config = dict(
    n_layer=15,
    d_model=256,
    n_head=6,
    n_kv_head=3,
    head_dim=64,
    d_mlp=704,
    vocab_size=1917,
    activation='swiglu',
    norm='rmsnorm',
    norm_place='pre',
    norm_eps=1e-05,
    positions='rope',
    rope_base=100000.0,
    rope_fraction=1.0,
    qk_norm=False,
    attn_scale=0.125,
    bias='none',
    tie_embeddings=False,
    parallel_block=False,
    init='normal',
    init_std_qkv=0.0349,
    init_std_o=0.0,
    init_std_up=0.0349,
    init_std_down=0.0,
    optimizer='cautious_adamw',
    lr=0.00118,
    beta1=0.95,
    beta2=0.95,
    weight_decay=0.21,
    lr_head=0.00819,
    grad_clip=1.0,
    warmup_steps=552,
    schedule='wsd',
    decay_fraction=0.754,
    decay_shape='linear',
    final_lr_fraction=0.0,
    batch_tokens=131072,
    seq_len=512,
    doc_mask=False,
    z_loss=1e-05,
    train_tokens=1000000000,
    steps=7630,
    dataset='wikipedia_en',
)
MLP neurons of a small language model. Each row is named by its layer, matrix (down: output weights) and neuron, and shows model dimensions 64-159. Each number is 128 + 32 x the weight over its row's rms, rounded and kept within 0 to 255. Numbers have three digits each. A neuron's up and down rows have the sign that makes its largest values positive.
After each neuron's rows, "fires before" lists the tokens most often just after its 100 highest values on Wikipedia text that the model never trained on.

L12.down167:126149121112098094129088112151158126093095173146141158105152157170086122130083170201132119151163107090098109141130164093128176149142201099141132113103139146163192138164173095062160104109133056102148083127132119161127100114085139137153086148121107163167128152093172088134131074136100154121
fires before: ",", "s"

L5.down437:078105081111166162173099106173144078091146131086089128124189091181160175131201126103142116079188099182139107128118089117080115111171126119159138147111102167115128115125088152104119185121123098154092199144112133102133133179094098097093109113118139048153161116088110099142120092073134103128
fires before: "way", " School", "l", "ad", " school", "he"

L9.down663:148108100095095149108074194122134073081156141120116121114098135149121131153158101126098112123094159105158145144090079155180086182143075157168077138084129170144037142105185118158083079138143102157139129092164149143093119112145154153120161120089150125119170133200150112162149152148109157136
fires before: ",", ".", "|", " he", ".\n\n"

L2.down480:117193110151164145086113178115120121115150126147118141148095192112136143115190112114176136117208173161087118135113118169179123103123054093124129144088122186090183151119110121118111162106113209164100180089118152217137145155123115112124083170098131172091062152115128128161099134141072099119
fires before: "adem", "qu", "l", "cept", "ization", "ized"

L12.down47:107098150092137078064184100109169110147127132127093126040107127115181120185123127110126127116149189095131095117134053114161080110184124146166150121153127193135142145120122115095210136135110156104195093129111120130115150125109145181191122098144159156149080096160142119133096124139088134072
fires before: " by", " as", " in", " for", " to", " at"

L9.down672:133160158137138100108107148155131187125114164108089121137076083167115132065130123188125117100139112157146111138196153122122107172137101111138122117129115055111141128133173103157073096129088103117113183116088075121079101041108126149163167151136147141111180158123131110180139118054107160092
fires before: "ad", "ro", "way", "erg", "ago"

L12.down494:130113130122147085159160122163148091078102121144148074128142162135145094110087147138188163143129155148094090116141068162128167067055137131122109113171161129141172082138028126099174165110119065078084121104163129178218142110150147107058149125106126132126165102114124131136097152118104084115
fires before: "ed", "ing", " to", "le"

L7.down649:187157050149120149147109182116151155128146173159089086104149083094124173125159171134133148094092190152100155157118144144157129127115104161105066177070141159184148144163123088104122159112154153120124180134169154114103145133096164142133165122124119149088108118090133188113059113131123101130
fires before: "|", "|---|---|---|---", "|---|---", " "

L10.down482:118122182160093159095079109155134169139132089095149115178109116086104156117165149078110113107081096152163153080203089155096142111188144148141162143172132096107141183166116213230129158130124119107185150177079132115153121153176152154094113129140100094118158158147133077157155142144123119094
fires before: "ro", "way", " L", "an", "a", "f"

L6.down399:093190093135157183156124161142115123166068100154093186089161147181142106153103096104094110135130105109138157110122115164154155189085138123106136153174066109092065112079138134138125152148095137153086135075138160114118112157073140152085109131135106173162137139108162139155083105067173104161
fires before: " a", " to", " the", " an"

L5.down388:110108149153121119169147134092162102134106120152111091133117140153152134125160130106173079146165136084139173135141128112088161082150076102154204117211198134175137123123153140095097131140155163140130133115154187134147090105162075171126121110139119104062101152084134151203117164085192140177
fires before: " |", "ated", "ress", ":", "or"

L7.down340:092116141089134145104156094096127096135117147141099138182092141131159097125167116157118144182126121126106133173152110106190110157137116100122119131145101108153141159073148064165100081138112102131060080092161088126190091083078127140092132134109138188146108133131114151112107194141123151098
fires before: " a", " an", "ent", "l", " and"

L7.down71:163143100092136136172101077165176171142103132131137167155125115100115097082119133112060143072102150158150131111108130109093086186141129116111152131115118108134111149153109135118099148195069110172145127153181126129119166149138100130171181125146122115086078115144060099141136181122126183139
fires before: " ", " the", "==\n"

L12.down687:172095123147132140175115135143139125139152116108106110138191082195179106133078159176143101079164106091188087146101058119160161152113135102155109113122153114179141089107089112142111098084151098141109160144099129102047136135113131178075155113124135124096121073168093109139112192151140151168
fires before: "ion", "ional", "im", "ist", "ul", "ular"

L7.down249:170149149122129118165165135109144139126112101116062079147101097112116157136093127136130138146152151147163147098166129137093100121122186141138140159165118099149093146122108120109099183211096112104209119156137138104124102177076151089075161150157191102129178177166119131137153068111118096132
fires before: " ", " the", " add", " a"

L8.down115:104127121129158099156206109045130115097143175177148211123125085079087133174112123080111148129114126047073195118164103094127057138140164090125107130129140114184141150087121134164095157088047133141110157098124157114150141167129137120153164108153094087173083139096186142135081189127108095133
fires before: " |", " ", " (", "ion", " a"

L6.down104:159146163111170063120139129146114135148161118121090131150141152153096137154106169119118119090115105189077088142101174068111102130175157153132162116101118117081140155149117129117101140169092131111135114059166096169146108117155099135113123146150101174077143099157145191173164147087122124151
fires before: "8", "5", "1", "9"

L12.down170:225151090150165087123110078111144109086189117108115137068104087194154119177168103152166116113159151094080131111089129166129120177135124138094135200155153143103106129196114188127121117130083062139123131109101113118133112161083079123092111119096143164151150150111148106110137187134148054122
fires before: "|", " |\n", " ", "|---|---|---|---"

L12.down78:120110113174146104088101123124119135159124147136119109137117120173156085091115116092117137157156104074130085146110023136148084104108056148158086115186077112116197113087058145070164085151156123114067090138127091124160167129146110128129152137148057132088132141119145103085084068156124151108
fires before: " by", ":", " in", "ing", "″"

L2.down518:135122138186122127053149126092174094078128140125097107128122101096097186184123154101112104146144154099123151142081115138154085097122111192116203136176116097139137144126130178114075125170165124134079171153142088130100122118141162146138216106102130159081151112130148171100153048090110187140
fires before: " ", "c", " in", "ows"

L5.down143:104172107154178157084074125101128079107078153177083116147100175101124118132161095149097121080159080121107115112138155128167094100129080088129122170106076079112121168106128169132171143055083135137166214081108123113133144129101120082095137140048173153123111095133120160105132165100131136102
fires before: "adem", "ording", "qu", "cept", "ount", "om"

L12.down84:138165148078116168120138158190106153103167085102162177144123101090166007124084144121130124168126111126135163132163158165151148122090181103104143136135129179126148118115143173124131147142161134147153115143151136145184156187097118144138130145128166188167134123121111071141149162168144151159
fires before: ",", " the", " he", " it"

L12.down678:119115100182138144157117089152131149110138108139155106133117116135155098080107168128148145165147108174136119154085157120133115120133142118124132132083109079129133099112153137144140189155130167152132130104152123096137132115093125121165135133111135131107141085118119115142149059116142139103
fires before: "==", "===", " |", "-", "In", "The"

L6.down618:132131124108137099169074124111150111123083099155131110093111077112101104110137179091125166085144139133061077079126171155114150158112089119082121166129094122112132077130072147150116123115115129057142122174133122160084168128121123123105127180134059166126094148191125121166146178165126137119
fires before: " |", "ed", " League"

L12.down561:132058079104178126114171175159147161108138152095142109102151128097060169137164097109162102132121165075118093167138124108106166098128128090134103143203164119106165131105111101203091105152142153103149114156137138165082118216118150197135141129078183159087096088116123175113100147088177096115
fires before: "i", "7", "in", "6", "as", "o"

L8.down4:163071149132129089156117100128133155088105161168107120142148127173136125139132096093126136147086078134126181091110119158140168134080141141156140108102129152160188161095175126184136193120139154104159178151105114123095148172123070149121127159128164073126151073162127114112112149115125149111
fires before: " the", " his", " ", " a"

L12.down419:102144089129054162121099111154094073090173138152182179063155171098135104089147125105119078078134205098203128119126166128137077128157092163140142119136146071053128179159107114217134157173125155206130112130097126122151129117105106132132139107124096152141128104126095119125148133155150102183
fires before: " |", "F"

L12.down643:121183138154109082106138133148072097101049154132162134118143104173099183136072088182133075138153145120125141129109092124181077201119154094157129150183116098125129104133135084061090142087101120181153125103141160125176079166152134128099140108136106138122081091090113180119158078086070067087
fires before: " ", "f", "s", "in", "est"

L6.down682:143117104091125099096163130166167139143112109114155185128130176129086206121123130126101143099124128171167154128123084071162077076119107153090142122107164127114171114088131103115167160116146102078168192089129168120082151137083153122136168134168103166101070090167111147119110112145167087128
fires before: "|", " |", " ", "an", "a"

L8.down474:127210066086061157088068139089177144066193091133153102140097066149103056111111104087125145108135164179150129148134135113191128069154113155138097120150154062102179165145155119110115192205157141117104155098119137121117086097093164094064109132124109116127148156081186134087130122143154090128
fires before: " ", " |", " +", " |\n"

L6.down667:132179143136095190159125116134166129103119123095078124121169116173119054151157075189099059111115120149138187101076120093199086178128143174112121156117137072110109056148116143122107127105107090062134100129173140108081127195098175148142108142123122130069123121139156175133117142106154065107
fires before: " |", "'", "–", "',", " |\n"

L8.down514:170135111112122175090127164145081162120162157141097186103113130089080113141118151082131072179161112120104103165118128093102090098094175171151095112112131139142130118109149102117166128107168163132155123108122077171115119117226157153175161115141177097093097151175121142039094140190193079102
fires before: " ", " the", " January", " add"

L12.down388:219118089174140155106178115117193095129126140161099138128084120160137139146115115128205103181112137154127090098128144152080150116130180163125131168172138109139140104166123150137138122138167142153153116116174132110077143132128138084118094108105138183134099108119088148157125120103120082110
fires before: " |"

L2.down557:121157144092143134156210146108124136123126129078151155114156151097116100094115145089109111203136162129131131139132170079127130095137088154145137169134189128175128137086107117116116139090163124128138141108109134134149103133118126089122129111148103093176072122100137141151118175148090161143
fires before: "ed", "-", "ure", "e", "uring", "ures"

L8.down346:179119091112123125092088163123107158139149123158181142110153112098068189133085156158130111126116131111131066128147099123137160149132096149090159120146112151078092076150164103127186132145104112127093097130100138166178147178162170187121145168173149103205085091130159112101156154132120093186
fires before: " ", " M", "s", "200"

L12.down243:144163135144111097101163071140154074144134085171120112131130154100117104131149172127134204126145147145164093171112147143135183114155177167111157044099130129148135064164117120121139201123089185133100153122144129114132157172175092155093095145147175152064142104177131143151144173183123115140
fires before: " of", "ed", "ion", "ible", "ry", "s"

L2.down12:115063167052148122114161118089167022087118106109157093177131106106107138138126189156117099106193095113139123159187077205126103143114188132147166071156201149085099127146101167163089168141173084145140078114101165132138089094146124111182116158143136057137089146165178155122174146126117092213
fires before: " |", ".", ":", " ("

L5.down28:094140157173178112112129138139092180142161133108114125135091093106117085072098138158129095128136073148108117077118109100106130161118161126129155114143157067132157092107103114150153146109110142162153127099083124106047100102087124098087200198165129138115147171151072076087156103139164152149
fires before: "n", "ference", "st", "stit", "t", "f"

L2.down67:083103125200156102137100098174097128138077186133141118127151148161146127157168107130099133130094133117106207110137183085146172089165093100165137174132128164164112115159087187114116156083076136101119124111150123142087074139161153107090128126126108122110087089125122129147122134087160098106
fires before: "le", "any", "lex", "let", "ut", "osed"

L2.down654:112154127127132126120110153128101222144147122105086123087127080125166113103144124088125111127142125083091141141098114078154159094153118121118135178127155130102178145112121125141123067106113135141062109077135148146166110108145166110141196172190150145119123158109097104113206145111116138136
fires before: "n", "ference", "stit", "t", "f", "st"

L10.down124:126108103157158176115155113096161091158173164151114066195152133117143111112198106170114086144154125192145140100149125085170162073172149190152166128129106172169061113137105141114196132134127080130070166077172106141158137163120129133080155187202174138079114129109107119165179128111117046153
fires before: " the", "an", "os"

L9.down143:102094128127144105172150129137121154116134154107135135117188140045144080187156091110090092142233126094110178124123112123047089115127131122120137166148171147150066140104124170114154162113120147147220174120095195145153117112108143145141181119124164137164088106087134119167161103214158160093
fires before: " the", " that", " a", " for", " his"

L9.down470:135126076146103092079185219115097125155098116108154134095155202122044121139123174172146174151112126115088084143112080111168100108123086184120144143138148112128119154091157163149154151092107150107168160112127141159087196130114118143117160111123084143147127125088133129149105158171175152127
fires before: " |", " (", ":", " -", "==\n"

L7.down265:144117127141130134106097180160149158128150095101105094140158171121134112133202122145137150106059116154092138151148114089209121124106111121150075195078095125101161154133138072162135114118182133179152135146155102171091124142165129160161132130126118157101112187131108128085170182174170190127
fires before: "|"

L12.down227:132130108103123134086114130157112100123106085067090086141104095045116175119148174130109194147146110139131140088123073139122133162125156104155089118103083090115121154157128104141167169125136083154129118113180106122187167203179138132128066100062166132103177160150134173141121209198169101129
fires before: ",", ".", "00", " million", " m", "0"

L9.down497:097154122139122154089110135123158142123087154155173106124146107081114078130097160136135102101090154155090155103172154083055153152146070145118125142174113113151165167087111116132152172093145142150143127140094176145198147108102143147124149082139134092128114093135064123113130152111165070176
fires before: " ", " |", "c", "ent", " Lab"

L8.down574:088130118060136140049127153116140181138157145113162098161143119075124132185081152109134104140126080104104202145170173058161174115180148096156110165128145175148153151128089163126146120137171126071084092152135136133117110102081136119132119105169161172182145053097159146109179108075091107161
fires before: "ed", "ition", "e", "c", "er"

L5.down241:135131173135110087139168184118110168180179121134154164109146118109159087134136124116125135211126124114126113114114091166164139104190081117106143144131069193101038114130160123085150093116092096131133171124151147115094155132071092160177081132115148160131124122124155114063075154101159111078
fires before: " |", "ter", "t", "'", " ("

L8.down290:140151130046101140115123100128138156116164111133049143109117132103150128145105087066129117119135142136098117128095120129156134090143099121124126164100158105132105097191094113120149161128155159090137080133133095085103094111073155151112126096124136178112130152106143108104078147115187112096
fires before: "-"

L7.down566:168145131100100071127204172185110110157118071106131195102137125123132154128108140160136091121156105132101135091088141144116106088139155206126106120087155143152146146118139137065158142187130129071149124141087170145186176154116138124163136172136100153148122100135145183156104156138106131114
fires before: "7", "1", "8", "6", "9", "5"

L12.down218:128130140122104126138125111094145145122119139201100125119104127146153125109162122117144125155092106135103168136104123143146121151114119129109186158097124115108192141172133084117123168130070140167114130099114149118117127123123106160123143101070149125114143142123114146143120014158085109143
fires before: "==", "===", " |", "-", "The"

L8.down229:133081125106140161128146131124118082153154087191112154127140178086086130145137131107130137087070095074101110172099074147134123140166122139150084144195116146076101175090186131135118153178199086120115114068102109161104097141145093147076177140187076133101112127116121186124180196183157124108
fires before: " -", " –", " |", " Al", "′", ")"